{
  "qk_norm": false,
  "tie_word_embeddings": false,
  "beta1": 0.9,
  "beta2": 0.95,
  "weight_decay": 0.27,
  "lr_head": 0.00566,
  "warmup_steps": 345,
  "batch_tokens": 131072,
  "dataset": "wikipedia_en"
}
MLP neurons of a small language model. Each row is named by its layer, matrix (gate and up: input weights) and neuron, and shows model dimensions 544-639. Each number is 500 + 25 x the weight over its row's rms, rounded and kept within 0 to 999. Numbers have three digits each. A neuron's up and down rows have the sign that makes its largest values positive.
After each neuron's rows, "fires after" lists the tokens most often just before its 100 highest values on Wikipedia text that the model never trained on.

L4.gate1576:417511460545504515485492494509515534492549491518492558523483485498480507502493502483495534502466485496508484564503513495486469494510468524508496477517525480485446474518506487499494487456553532537478519492467475501476497489466513537502493519487532458466531519536514507485510493472489538494
L4.up1576:542520500524508515499523507500456513524475521480483516470478492506518495478456519477525525505529473513495494527527486504495525546512475507493500527500479542516474453479460529533457500515446450479463489601473449523508466519512484467466477507491477543564509500495540514491482525499459529517
fires after: "\n", " ===", "===="

L4.gate115:472496467489506500500491521501483520515510491453548538501535500519513503462519474492487493485552497528446521499498531456448499515480470439492488495478511487566514510491512477494497541480502466548533481520443537524517517570427520508527522504508521517518522481545533534471495514495505454529
L4.up115:470551509522531495522502514561493497441495546482557525526459529499511492503502509480517480505478441508491511466509484486493489449505505493499521523450490470487519479517513502527474465506507472505512481501533499558524472526534544499484494467517520559489501465491518473503490546498499508491
fires after: " |", "ó", " 0;"

L2.gate1120:485495504484505523534494464506507489467485509523528497518480523554542487530519511542530506507506463510468527541498527487505492469485501452521472507521497497512486563499519501523461538545487470510503477508458488505534517480451491496512533490485507494532498520501482560472476506500549507523
L2.up1120:463500516484495509475494551535506525516496506516523553516523502489508485537491508511471497526480495546481511452444467518543530538528506561532511489482462502484476497492478479484516497508493499488465494503517520531504517534536491510511491484494546469526481473524544500534502541530530493510
fires after: " |", " +", "qual"

L4.gate1129:510461472521473492541492524524493550488476509554505537489490490508472527466493488509480455502480517480504502522545562490502500554507465513468504487441540501491510488524536474530505561522495475518520490518466508444469553529511508496479481498495503462454496530470465522506516529518455478528
L4.up1129:517519541470514452506447510503430446488445533541533521503480480479506493504494461486507507525507527507530477468517521486508556523521492531482505497447495482454524431515502488487497510485509463508543502473479473456513506500519500527475457520510506524530513480507445505510487535542496476507
fires after: "\n", "|", "–9"

L2.gate65:485508503466529492496517475501547497509500482480467465502493467530529567514475566492495497512545477495542540510498506510517514483500502572514478507508494516573504536496475510504500525518496475459507516516522523506490524503487486525510478444488519449454451515479475473433488508469573501526
L2.up65:488446522507527465537495474536549541528534480522505527535489509509482507487504527451493503488498518455522475512514494499498494506535532468470473494517543546495505457514481514482489549497524525520508518508510487475467516523485514503506495505529524497489523478501495471463519468486514489500
fires after: " |", " –", "|", " —", "\n", ")"

L4.gate1513:449498493487492524534526553522496532541525490483481500499496462450534448497474514517472480514497479516510510485535442518472492469537456506463541514533515516496519502512505519498515472497504512475520524475448525443510507501519524507487457503519507490476520483469515505485506537468501520498
L4.up1513:510493487536484556481500498513501485516509493489509469512477470533453503489544500515522476477524476490489501512489520474481515561522515504496504520513506474463481537509508540527483532515491461500524506500513515478550542467478501503519529482507472423478517509474483491546528495487496498517
fires after: "\n", " al", " Thor"

L4.gate35:488528494503483477538505574448498500536544538511508503478496486515494477489505503474479503494518479508480501496493509479455496481510452468508493504515474484486438506475507561468494476505544478504503477561478532485482500525463483502504462500515479513526487462515552495498496484482539540497
L4.up35:458513529468507510555493515519505500462508503502464486515550473543545483477468483504482477474497524513504516492488501503511486500505509568523505493509483473451493486539505516475464517492509482482491502493515513492524495512485546523546519507520493507493526515509519495530486503458512491475
fires after: " |", "|", "\n"

L4.gate242:499482494499475520522517531489485474549463502466491521497534516466476492458513486475469519494504508555484532493504481505488499447524518505505519486518528490503478503514500486494553486486483517514491489502500467501525508534494478517506465508501463487489511482528522516496509467491467553504
L4.up242:528492480499459550504514506506516475525498527498483490497472520463449500476522484474484493535536474504501484458501497491472493516516463500477476550507516498475512495497521494498511480517459491498507497505524430512520496517457526540493488464536506491546471502528496499495530470487494502498
fires after: "\n", " |", "le", " al"

L4.gate522:463561512534465541554528527489487499499482512481492520508473473484520504515474514551497466466553507483508500499509469561460454514519487493492481467495462540516476512511466527507533505504508508507490548510521560514513518521440470518538529482527483508513548515488512513503535504486529538498
L4.up522:487542523496511485511529540497490434471487465544507499458526455497505476515487515488540510496539506508530499474505529528489462527527458515442482493494446461509488493489476492479507493500500499461540517496550496479520485510450476470470480471540475497526478520528486504529474535542556544521
fires after: "\n", " 2023", "erb", " 2015", " 2026", "'"

L2.gate1583:479485497499510503497522522482519501461516522492552471504461510512488511522458502519479508497519481528491496543487444514472471474453501488525556454526511503553493533521479480453486513511496501459511523497518542534507495551454508534501516471494494510513474529502482491491518506520506473511
L2.up1583:515522492492523483476555515468504496467453508510501491500487496497491534485531497465509502489554444475517505519522512465461492471497465485481493497540448453502462514468490475507501514518484491501508531507436511488497501558425511530502518528505500508453443494503528498494465517506526461554
fires after: " |", "|", "',", " 0;", ";"

L2.gate80:488539516479488534508518485519484513510507536500456495488496476487492513492509521530526474466556512508497510496505532538456509537506489451564491497522507485485498515470538485487502531581549521504495491504496536507513534501466493473521527479434484466479473517507482485492499511440508502520
L2.up80:462485504520499508510455523471442467529486478487500426470518505464512463493508516459484504522471486509503536497507479470498492493469493524480532488508454490499493467499476523495496503466551494469503520477544462502556523493482522499465494504530532517511486429504515507527529511531476470499
fires after: " |", "|", " X"

L3.gate1644:497514536536509484509489519527506575542504545539464538484494437511496499477503498504483512501536495496484505535491519542509460513449453485526511532485532514526462492532517510515492507496523506517523513485502537523502519514482498476451475500522512523484520506462501527466466470515506482495
L3.up1644:494474529473488449534470528534520502541511530464436546507496485524472541534501493463507504498487462514481508499478561505517504507522501498503487507465592481505541497520488498508472497492532535511517522493487494463466518517508493464503478499518497511487517495510504508511499491481515483542
fires after: "\n", "\n "

L4.gate237:481532546484524526493514472479516514526525494451488479506468519499549495503564532505509503499479522474521492564488513487533501467521475466532510482468502507476527478485525496505501509469504467469476489494452503512519507491487508465525511536510443506534508479475513485452496496469469506476
L4.up237:508468480507505513492523514493534492441473516504529501468498483542494533447565478464511474586515497506513476533490508566481476441476507498510511511483528508545509533480491496463514526543514528468531498515499473473487500554495489518513523527477483489486478514564467541543507512508454526497
fires after: " |", " ", " 0;"

L3.gate577:471477497488471485461501505492461486495490516512468444454510493504519503504538509543491493519499460464470510467482452509502471468493479531528503491460536501498501509511465551551511483500490521538515541479534558445491540528483491465509505489470530476530475531506489500508515503497494542508
L3.up577:493492491507461485477520503521489444505506493523516468516500498488487463538526504514502468532493477489493448455471493539469492507527466517496538511480504460503496535521515504507500525516485542510512589497523519502515526467497470527521534510512505515509473547502531500524489458484510500461
fires after: " on", "|", " On", "On", "-"

L3.gate1173:481514533536525510497493523538488528481514555472472507442522509485488489501469498480478487483520498462488537526473513513516495519512504497488477478520440485516489489498498520536453520515500472491462455530469509515538518545514500517485483518497506465497531507498474510476487521472504503510
L3.up1173:505518487461499504531503502448491474492467508540463465491506450511512526504533540469528481476511463471527521493526479512504497445533488486475533540512538451496540478497472490479505531508538498510508496504516476498466532484512551484522495520473518535485468531495436472505535532518545474452
fires after: " |"

L3.gate71:471478479520509511465430459475502448470507486478488471518516524490474542494506502520526495479524472543528534504512479490486524473495505495524466498436529494491539515476530456527497511503559484500519519473525507504451560520488519482492525548501507484476499535486507508480512506498441500546
L3.up71:482498477533484498509489465462511502479523471540464472510486506479512501473493525525504514495459533481486488478495517518504525546472512488520470488478548510539451481510497492450491509519492495489515536500463495490516531482469514475532506486505544499460494564495483504503508517519526505511
fires after: "\n", "|", "-", " &", " |"

L3.gate1145:506519516490511460486509539523515536520514465477492488513459461475499551460503527532496555496481496479494515527479476466456514463483498475481547486503533496501476514521497484500534506505508523555508485507478476500500516495513486511453488526482500467497487491529494490449482518497483536517
L3.up1145:484486533502504512519542507509443528503483484511471518478473510486468530511545520510532484477502446553499466532513514445473531510482476482501476532479472502499494476467523518484458522548514491497525500487502511508513478516501495515519468514494493517515497493475486519465449530493528518508
fires after: "\n", " a"

L2.gate545:489513522488528495503521494499528504449492514524483476492500478504472481494466500475503508499504504544506520558471498512469507497505466525556488492513493484504478479467503523474455564581474500484455492512512512507541487460494509502518527498518514493523543480462548531538485511509480484480
L2.up545:494470470538489527527540445484492502466515482500484513537554507517488507487487514498518487502501477461484498488514523495555510474493489499525480557500441516505524492466486516559514547497520518488513539498496482508512518455520482494500522552513523501493494505472534502511519507501501499481
fires after: " |"

L4.gate1010:463479499482495499536502548537504518501521498522516519529502451463531505518501503476509460467498487550533507498530523521474473488464501518490554520478442507523524470533510474477516492461510487510559497492503518491477474527498527509493517518481478485466505518522480493504536467487452516437
L4.up1010:494464524497490527483494464491505509496489468530535472498486514495475477482540493469501508480549508457502487489523489502468521472527515473537461475490512501488460505470466518507491509499541507530507484443535541483477544525526454496543513529493538501498487493517490464478519529506477463514
fires after: "\n", " No.", " 1.", " 3.", " 2."

L4.gate1067:495465488537497500494486506503472521486472475469469476507494533483451488464494494497507498516497510491549534494462512539468508461446472487522484481544467512450469507532501477449500476506521508478483488508493519496541523506496485531513505481477481496516508505512509494496490485467508497511
L4.up1067:500457517519470485545524518473520491485500485486497485452480480470513488528482479485493490554518485428511503502487551496494552518457491487490515485483483514455518500495541432442498525488517558500488456465505476463544503515508505494505487462508471525502491515465505555546503518538519513476
fires after: "\n", " November"

L2.gate1038:484495469514499490517476507461443446477536532522464459520487531538502522479455489511539496516458485523503499528519468521463525476479489533509458460464455481522482522502489507517503491523535504538492490506468511526483543523475516515526506511488475507525506525492495439479499502506505456457
L2.up1038:480510487463478498492497515451466500479490481557490477488488488497560519558495495517441484483485437497480484483483460477512476534503516499504555542504511504486490534485532496479515531497498479476501486469464506514499519573483465507551521470479474499517457535514506498516506502472524515461
fires after: " |"

L4.gate1002:511519529528475480459511509532548510525522491495509499466482500478472507516477466534474504511523533518533526469468482498476480506514478509510503499494525491490506520506543486496529555478528494523520540502485550461520504498550513497518485523539476513468477511506550534450458501477539479460
L4.up1002:497504507548492488491530496495524554506552514504489474483478496508479483504521500478504529510526476504476482502538530504492514462527464488509529467505500484478488529491482502511497517486566548513534486503490494473539556518501485475522508488534538531497541474489538528516526481478514507503
fires after: "\n", "|"

L4.gate1013:452506509506492487508501527528494495472497503522521485531490484514469522495461525495511473484525497517525506577486567503520513514507514498480505485452535491467487472500440497479510500513562500482470493521503559484465548528500509507485478527517486472438484517465478525503464510512506539440
L4.up1013:515503497448446478562519483500488506519479501521502465479470513527507525502494483510527540520519522509508506511551529477531496555502471524488494533478502504542463447453528481495505471487493535490493483473492501521483498523511452515495506522550548486471507520487508497535500507529484487515
fires after: "|", " |", " "

L4.gate634:488495484492483476453521477517522489506476509467507495522502518509485537501527527549533554472519478500441499533490521544443492459481476463527514481492501522513497476497482526491520483532515523542486436539476507496497482502450465525459488507483508505505501490534538497489481469458519529504
L4.up634:509532505488479504503528493546501537436478539529446558491479528509496527512510536514490479497499529498500476515508460503474485491495525496485492500483492477493471532507489491518503558502525480507524508517512533415478504471477499520500482554497486506525512557537468457481481491505521543493
fires after: "\n", "=="

L3.gate339:469444482463517507532487521533489501513523496526498504476460469478464527400528539462466466495480525459497509512516471503483523506495513501535476492496490481493482486494509473494496516529487496543501490488519488488521461492504504498476522494497461479514494498534469494533526509489418522470
L3.up339:534534527482474488508520499497495528506460508502471490486479526505500509457521501505518505528466498510498505447463486552476502520503449524480532505501548494494500496517537520541498468496451507499500542506503487489520508472525548489487454518489544516522521512453505493486474468508507483528
fires after: "\n"

L2.gate577:485506496469487495502500481454543476505463549509460480444480522497515532507509531482499554514537460524512503495527518521446540486477495529495486492467512518439432516506482507485489509521461510504523493506508504507511514456524484545508502538467535561538439553479488508493519513525517506500
L2.up577:485494440542469509497553501497553486547567497493507494425490507507489478533508501504519490505463512489513477504525472480546491475486471514451494485539473502475501509538500484481501451483544507472505531480501522510469527494496523523493479509513522508500473484448495480441524500475499499495
fires after: " |", " –", " -", " —"

L3.gate1046:482512470507465499522512513493504522520456490482500498481461501531528499527506531515518504458521467518549498527533499519509504477533479519459512505485541513516465502525528478512530515475498517535499477502506488453478531483488531497495495535494491465451460417490508464474536547488560488498
L3.up1046:473507518496473499518543547513481476515494509532481557486489496511518500501533533475493483492514528467523494474462510488498526479534505508498479485524474507500473458520510537469522503547533467498520473505510511501490485567475493483487506473515528520520511512531482473501456446539543538525
fires after: "\n", "|", " had"

L3.gate832:466454482520504483522535518471524491561464477527521503518496475478471534534484549520497493492530533478516502512484453486480484476531461498505506476472515499494502536533520467528469474516509463532517509524475527503502480538457488481552486522507474474493475517518514505511533474520512532501
L3.up832:483463480466491496499462472466540491494522493517506543508489495486497516557551468453497465495499504492517461465502465479500498488497492504515502499482522452475528509496518504459503463511521466521496501491510486475530502486493500469540496492523517543477479491520536534480519503550517506464
fires after: "\n", " |", "ind", "-"

L4.gate210:424494562487489510504476534491505517522507498434456537477518506514507506456461500517529482478536481519509505492479500509473487485515512570510484484491476499511473546501493487504483554489520485518522484520530527493482476551445516506509498479486509456490502488498479514496518524494556503523
L4.up210:472516472502479539504459464493472534501510507475520512482489520467505545525509528515439533475502506498490480473507513490494449473529500499493503523504478511475447464505496510484514502489512528490477468478459454457468483507493486512483516482497508531503505430554470511488497496526515550513
fires after: " |", "|", "\n", " -", " 21"

L2.gate700:486542520502491483542533524531496502448518557468510503510540508495546488491477477538511509435495489497471519529512522526498533511553474453469534508538459530510504505546537537513480452487478475492502511503465531513527496520502507503499490532488483513533505447504503490529496489496494508531
L2.up700:495502514542506497522476532503542484496536456463461508433536516468505504479495489441523509521516500514467512543484493452485540451454525483469505526523499481495479498463510496473510512537552515492546497499493469498509490527461496517508489458543497501492524488525531511495489494486572537515
fires after: " |", " the"

L3.gate1071:494495542542499503501502530490492548534486505476484488474470449527488481475484504487468503492534526493498528517486469497509493518520478522460504475484548518504488506503541519498518500502502493512521532509540519532469503481480501464498468520472483446553511447475484536483514507497510509508
L3.up1071:530481555503504492533468474447459483514466481474503473446485489474516467489528497506452485468463521529503502483491484495530530483467470582465483494517532548467496515519509485516438485489482457482548529482547482468461523456497529499482471515475469500549503458488466514484541546530493519528
fires after: "\n"

L4.gate1114:540470504510463483465502529500524525550549518481512489489476472470514468512484504493480483470502477534527497502513487526473461509491540507522493509477479494486506531514516475510486528477479478493516497484505533499500456467492495499540540521533538483529453503510487499534552503497504512488
L4.up1114:498540469559509501540540511522495483511527476512516449562493504537500504477472479506542504475530481490507523494487525494512470479485514548527510460518492471536483496476481490480500500528507510431526491500548533542507493485482502502514504493478498528491486506486446485497477508474542491527
fires after: "\n"

L4.gate184:489509527496528502524505498485499509550484515512496514466507492482482513470506523484509492481490473529487519515444475558471458500491482502543551475505525520538460528508479504489507489543519489502502469545465527497495514481480514506488493494475490510488518504495494480468488509450504535501
L4.up184:511569483461509515471542501486481489529488510485513458498483536512489498472513471473523509522487479536446482466436491546495527514509490495553549515491487520496469467520510521475493498530499527504538487497501533521541479477527481491516495525471509506492500489472530501531495477449511444544
fires after: "\n", " the", " Syrian"

L4.gate1000:475484518531497522517522530535503510503462504535475495460507483492506536474507526549487466517514496518490487503451527458497516479515473489465460508464493531520452492524515479530469528510509462522485499501472491456460514511506471505468475512495489461519494518498506486482456516518509490504
L4.up1000:491537483494495475549497493543467537521518510490436439504485527516469501488537512501511513527495522501504483485485511517494508446459496511505535489486459522473518494489475486500552514470519500498506488515490447457476501515521535525524512493539522504459517512504510516481489506487501535549
fires after: "\n"

L2.gate44:454494486527504530463491536521510544510533524464522533496517483510449518491510503514499507498500521509527529540503478509483513467486469508512503466528478529518460531488510499489528481490513503509494481495489509504514512517469524522435481492534499499462526485533534480482510492496490550498
L2.up44:471491473465489507495470553538486505488474494483525528534532510464497495536504574466506520540515504503514526496491510509508517471512472506509513499520513489495504521499508508470505525507490486484512475481502519419478501509471507482514486459524525507484481498486492517510540523483543516493
fires after: "\n"

L2.gate426:475529496508484499504482531488499482502504513502491485500475498471492524521514514505522501531493483533514483492513495536451540446467484468495551472525491523539472484513510513529518502516508514516497504535493501502518536539478485480509497526497482551537517508486503485527485485463522507486
L2.up426:466466480504528463506494502532503465507467527498504483493480482482511483506536511522475513481500515514421552531557490472479476479514453489476441509530569529509484475548476465508499494513528508500521522513462504483504529505509463502516524506489496530523490508486525531482524512470516509498
fires after: " on", "|", " |", "On", " On", " November"

L4.gate983:480495504476477471559460503496457514484479512471518510525489536444525477493493481520445484531516491479518535507485478514507500518434506513472527493465450530513533500551496494489483520489486470556518531482467540455485505503506526465498471538506438470519501524482532519524509554515496486467
L4.up983:488501495492511456539487475514513521528515505518500530501543501495495465516467481512479483480494471464494500500495526482462515493515512508475494498498538524486489506453521489481514522469495511540509457512496447471490518525500486517499492475483489467483518510500488508482505516567479476507
fires after: "\n"

L2.gate1039:508508561484515480495501526503496496486511539491536525502512512514520492536494489533464533483488522503459539495496505495508500499463481535524474510461485497507506505510483515464489494499501518452538507481539538460541449477478449495494484518506530505556446480519472485501486471531479498501
L2.up1039:501491531522550509514518501523505518491522492442490493502479472499474522466535497491501506502537459504508537508476516468478462510470472489460498493516484526524535526490446513486525427511486502484489469548506483532532526477462461500512496506494448503479514456522492463505458525496514544514
fires after: " |", ":", " with", ",", "e,"

L4.gate1423:457495539509470511539500486518486478477529502505465471470461493527460530491518523502509493528505518518511488503499513546491434455489503458503523495489480475492493518524469508521458550477524504447483504497484514537511511528487536466533505514500505458481511504534520497517460512508469525516
L4.up1423:474496512445491530524458520508512511492552493508546447456524507529515543511497512478526531490559509505471482542489501493472476468447484550515456530465455472457500522513511503463519491499526463491486470477525506520527493531504473496523496494497504456515501516477506538516495535517532490547
fires after: " |", " 0;"

L4.gate1080:490488505486462459522483462491503501534494505492494472498476502475477486479543514490491501519513509530496481517505434534506474518480478522521547506488493544497464482480546530496506510554511504519518479500463485533509494498496507517529470512497505507470484501557501465497481462475487528530
L4.up1080:504468499503519500489545506513544521503504501519519495530489478531497532529493538492530490468517479528507489550505494494492517468471503429504538485479545440510464482466500527485526544468497478506490531508483481470456516503452541466515526523498493522509496514557504467487467509510521493484
fires after: "\n", "In", ".", " In"

L3.gate1364:480509500509524470483506517509522489527473473510499463545505470458508527502486515488491448494534472462534522497529490498498462511471476524492492544432549502491484528498505521463513560525516527523486519567459511510506547500458485551485487481490499456469517525479532498471514500484510519490
L3.up1364:500473532480509513438503503530513454485476508553458526506510499496508551533511512483527490503498491504525479474534484502479481506506492528484490505478544474506518535504510509509479517499485541539482536545493511500473488439501497459518480507506486525490457527439504487518499505504509479484
fires after: "|", "-", "\n"

L3.gate233:479499518502484532528483513530508477503566495453513514500492484535506505466482518509516483494528511481510494522506495477513515513502489488478502465504480473526490452496465538495484524496535475516522529461495532490480533516497451521504503520491497482466511457489518489525504527476498506498
L3.up233:496525517508469533511451465497505424507522496503485507548489492493589501530505550506514481523487509461501497511569492499539509484491463491466501506487510488490509484465497512523503496450517471548499496472523503499493549509505492519496499504480475571494473465500519484476514534468461450469
fires after: "\n", " Azerbai", " first"

L3.gate923:488435494501459488484451509537503507548498501522494535469504474501517512485481508496495479501545470478516487501529505461468547528499473485459493508482512503542471484477529497484506517475461500556521488441463501442477529514479471478481520571496483487479477507522455509501520500517469482527
L3.up923:506485538493498504527454488523458495508441543500516510494490470494498540515502456499515515515509524483515504480519559509475537516530482496458480499482526510450509513531534468521507519465510462494512512482520492479525553492512453482502505499525504514465526490470453510498503471498484490483
fires after: "\n"

L2.gate1318:413580529511529459521476534514484525502518518452462559480486478537492529495463480504489441439508509543515543470472543511482514515497529496548521491484483542505481465472524500483513500502481457519488452475500516502486506519498473553517522499491546481479505480523506475512469527499536488477
L2.up1318:516463461480508508491518433477500539510505520462524485519500515516529510537544547493471488526533468485503544542496469509508519510481550519510487515474502509528516481489484486534518458448547480489502479487483501533454515503498513500500492531538511516477513530477509517454535493498502548483
fires after: " |", "|", " Team"

L3.gate1671:455470498521495453507560519525501492482510521485488509548524502482490495458495503483497470506489533519504499486475520500541522535477498510472538501475480460505521485481477496475500509465508484496491480494507489483475496500493483470513505508494499489466502497480523512480517504537483515559
L3.up1671:499493560510511493525502537509520561545479510523501479485490473480442523521542491492486483586475503478512476481473522513483477496521461461499512535524503496500491438442508517501526537481510523525492500563519479460490479543496513509505517521510503493481517535541491499482506536506507501500
fires after: "\n", " ", "-", "′", "°"

L4.gate1149:495497505483457476507487500529502487481489479542458498483463499446505540493500497491453478490514513482537505494503493498540518481490479507464524507426537521470517499489495476483516490504499501535493487474463520460476560496499506489511450541542528518452509489515479455461501520520436504454
L4.up1149:466461503532550533499516487483497523506501496486470471495463497488502447491541495485539489485483512450528496463483495507525537514519504527514467523507458489483485486521494541485480489501535455516530474503549495540515505462455512502481524513481457491503503504541511505531561485488511495508
fires after: "\n", "-", " (M"

L2.gate1609:457504475518506534489493506496480561543511491493472510511488468511498523485470559501472472448522465504511504505497484528505487515504517496544509458496518470520470503512514535533540555466491493516547443514504487536489497519426511539485545483497531455478537475468502501466523494510527535504
L2.up1609:494536484504508501492490534525492481534526471488531479501492490467501494482524530523462483518494526474466502509494464507506449509480514521527481472498479550500514498496481546489516461500498467496505504497553500493520511490468462513497510529519477553458487526488540510474493505504471476486
fires after: "\n", ";", " |", " Racing"

L3.gate186:471502499491518508525499563476486515499532486458538509536486508518475531461416508544500451528537474487427509516477474516464486429474470472456536491475490487531503535513483535502519553522484508511515516475464539491477514532492481554504484521492512531509500493510468504530474473493522481521
L3.up186:479515461475496481483492515489513531471479495526543510515502493498495445506475501473480488525530473468489470499532465549525499502522522501473489536458522488529501484533489491501468493451505518488525463458497552495492475514539507501503433518454493503497494479523509518514490488506488475498
fires after: "\n"

L4.gate1099:468522518499511491493480541523509504491555482517519455489512508520526491451484517534508504476481554484512509515519450496486499496481494466460441507508502487480414486508527506482539450491523505499525504548508532466469507499489479494481498555528470488485464472489503488536467542549498505500
L4.up1099:482537547507526473489452504507486506494521505483534476466511522466516528505520491469496510515513471498494479474517513536520521519490543545498440492465485498499474454524502467516477501484541501483505510488525484503513513492495496526553528496517442500512487462498522527484501543493536494551
fires after: "\n", " |"

L4.gate1510:514473541532483481519516542449551511503506486524496478459512444480496492490516478526486483467521530491528543491489492515522494508523498474491527498488485549520511499534521514501490486472503503507557457466519560467486471470503484491499478500523516535467502517540540488502487501518505535492
L4.up1510:532529467494519495516504469486505482506544478519494468507515488523471466488524536488499493548492523498460530475453458535529511484495499544522566485488475543506504457518498514476504514480501497480474492495524484512511473479529506471502470507476511475468484539536502492512494484495502499525
fires after: "\n"

L3.gate626:480516488477517500544470532456495451530536486505521470489479497487473530518492553526517459512545525505504527559503491492485504512478536489531535525464485470530513503511509533499446489514497497502542515501519534552515514505493495520508478461500493484507489516535483463479523517534492516490
L3.up626:486488524498484476502456536464557501490532496523542490479495464540458503482510494459477487490499484502472485487505513518505455465480450496504525534473471466493533481495518548441512568486492482526555501500541529496466509520483468494519517482499508520514503513518506517495489525461485485495
fires after: " |", "|", "\n", ";", " Labour"

L4.gate721:488475520532510495513522505502525490511519494503483469483494442507508485479545535466496489499488546510515492500506475498513486512520489517517533490481484528557506494568505499513488537502554515467512529505498479494473555465475505523516532514482488468478491473497540482499521469475514500491
L4.up721:471534548494507524491478483514496481506526531515485485518512478506535526487514551545493480481483512492535504497517497503499546500506468490506528527496478500496572457514497501545512496440493486547489469485535455484514523532498540472505545487507514509498538526486489477456529483517488487499
fires after: "\n", " ", "-", " |", " %"

L4.gate1011:505446529503512488454512521515501521512457477455507473491483525531525528514466503496491478506495467480515507503510470473445484518514453483489512531450496488514511480460519508508518515485517474521511509484481529498487502497466440515529508449494470486487479522496437503484555521498542534497
L4.up1011:475488447495543492492525533495540519484504522493520482477499513481457520506535485521499488473512508497498495474496486520501485470507492507495537497520493519481488478461491471489530485449529510484520502510552515491507547485466511492461513525533481428439517521470521491489483472524486471466
fires after: "\n", "|", "-", " |"

L2.gate630:503517547483503514523488514506487488488514522495455474487525511503525545541487478558491502470506491506470489493489512469522476491555496456475494524492507488505486541513528507483555509527466517455459501541476490438479526533465503481482507489467510483494478511495475505470464544536518501452
L2.up630:491474485499512494533523469513505491526520517564508477514509498499505502490461474493493538496520472432460509522513463500509508527479511508514476483445505523546480500533469475496503502472505492485491494507491525518488505506472475518476479493466472461532477517489488493526512474487467502441
fires after: "\n", " In", "In"

L4.gate1222:477490498510470492512489476489501544527497482507500523510481484533532521480539534493485479487504503525533487492505492504436505515530491486489499476502502480533496485505510523569494490489512521521505513528519520519525509527488513538499487513507530470493516484502484462463540494511492523496
L4.up1222:510499487502515495481521502518501470553518486505520531546495515510526489487468551492475501505531489527524487485510521479462477540510486515564443491524524462475509447517478469500501463478471513528501476531491510524536509530491517533465515489525515480485506487481485451495505493523511482487
fires after: " |", " jump", "L)", " metres"

L2.gate927:500509506554470448515460503484495537464512517485472455517503531474485513495484498480507508510489473477480523527444434508502479487485463490554493490497511524516480533510517524475462506534500492499503514509519521498509483549496507522501508536523492463485491549473541491490452499480473528528
L2.up927:521478491506474533554499475537499465454502511515491517570538534516551481532514480493474500465490506497522513496515515472511484558478487476511469533507484448493513497476503525461519497525485461537467546510515485476491494507543507475537501513491497501531555511455479503459504525484493488520
fires after: " |", "wald", " the"

L4.gate665:464519511524510460505491521488464521474484497504530455511503511497517500492480498537493477513571487490481500531482519543507495497462526504482520494455445501491504517524480513533508499520534498487513486518494505503475504530466474532517521484513466487428486521491470469508515512483500505541
L4.up665:505510478509506522503500508529502488474497514521543472517509500522523498528487469499486456547540462556504478511496488534486470518460521532481548507490499491505508508496478505473485531489515454498503496493493487505473499516475510503524498436520474502483474508502481501494536490527507526584
fires after: "\n"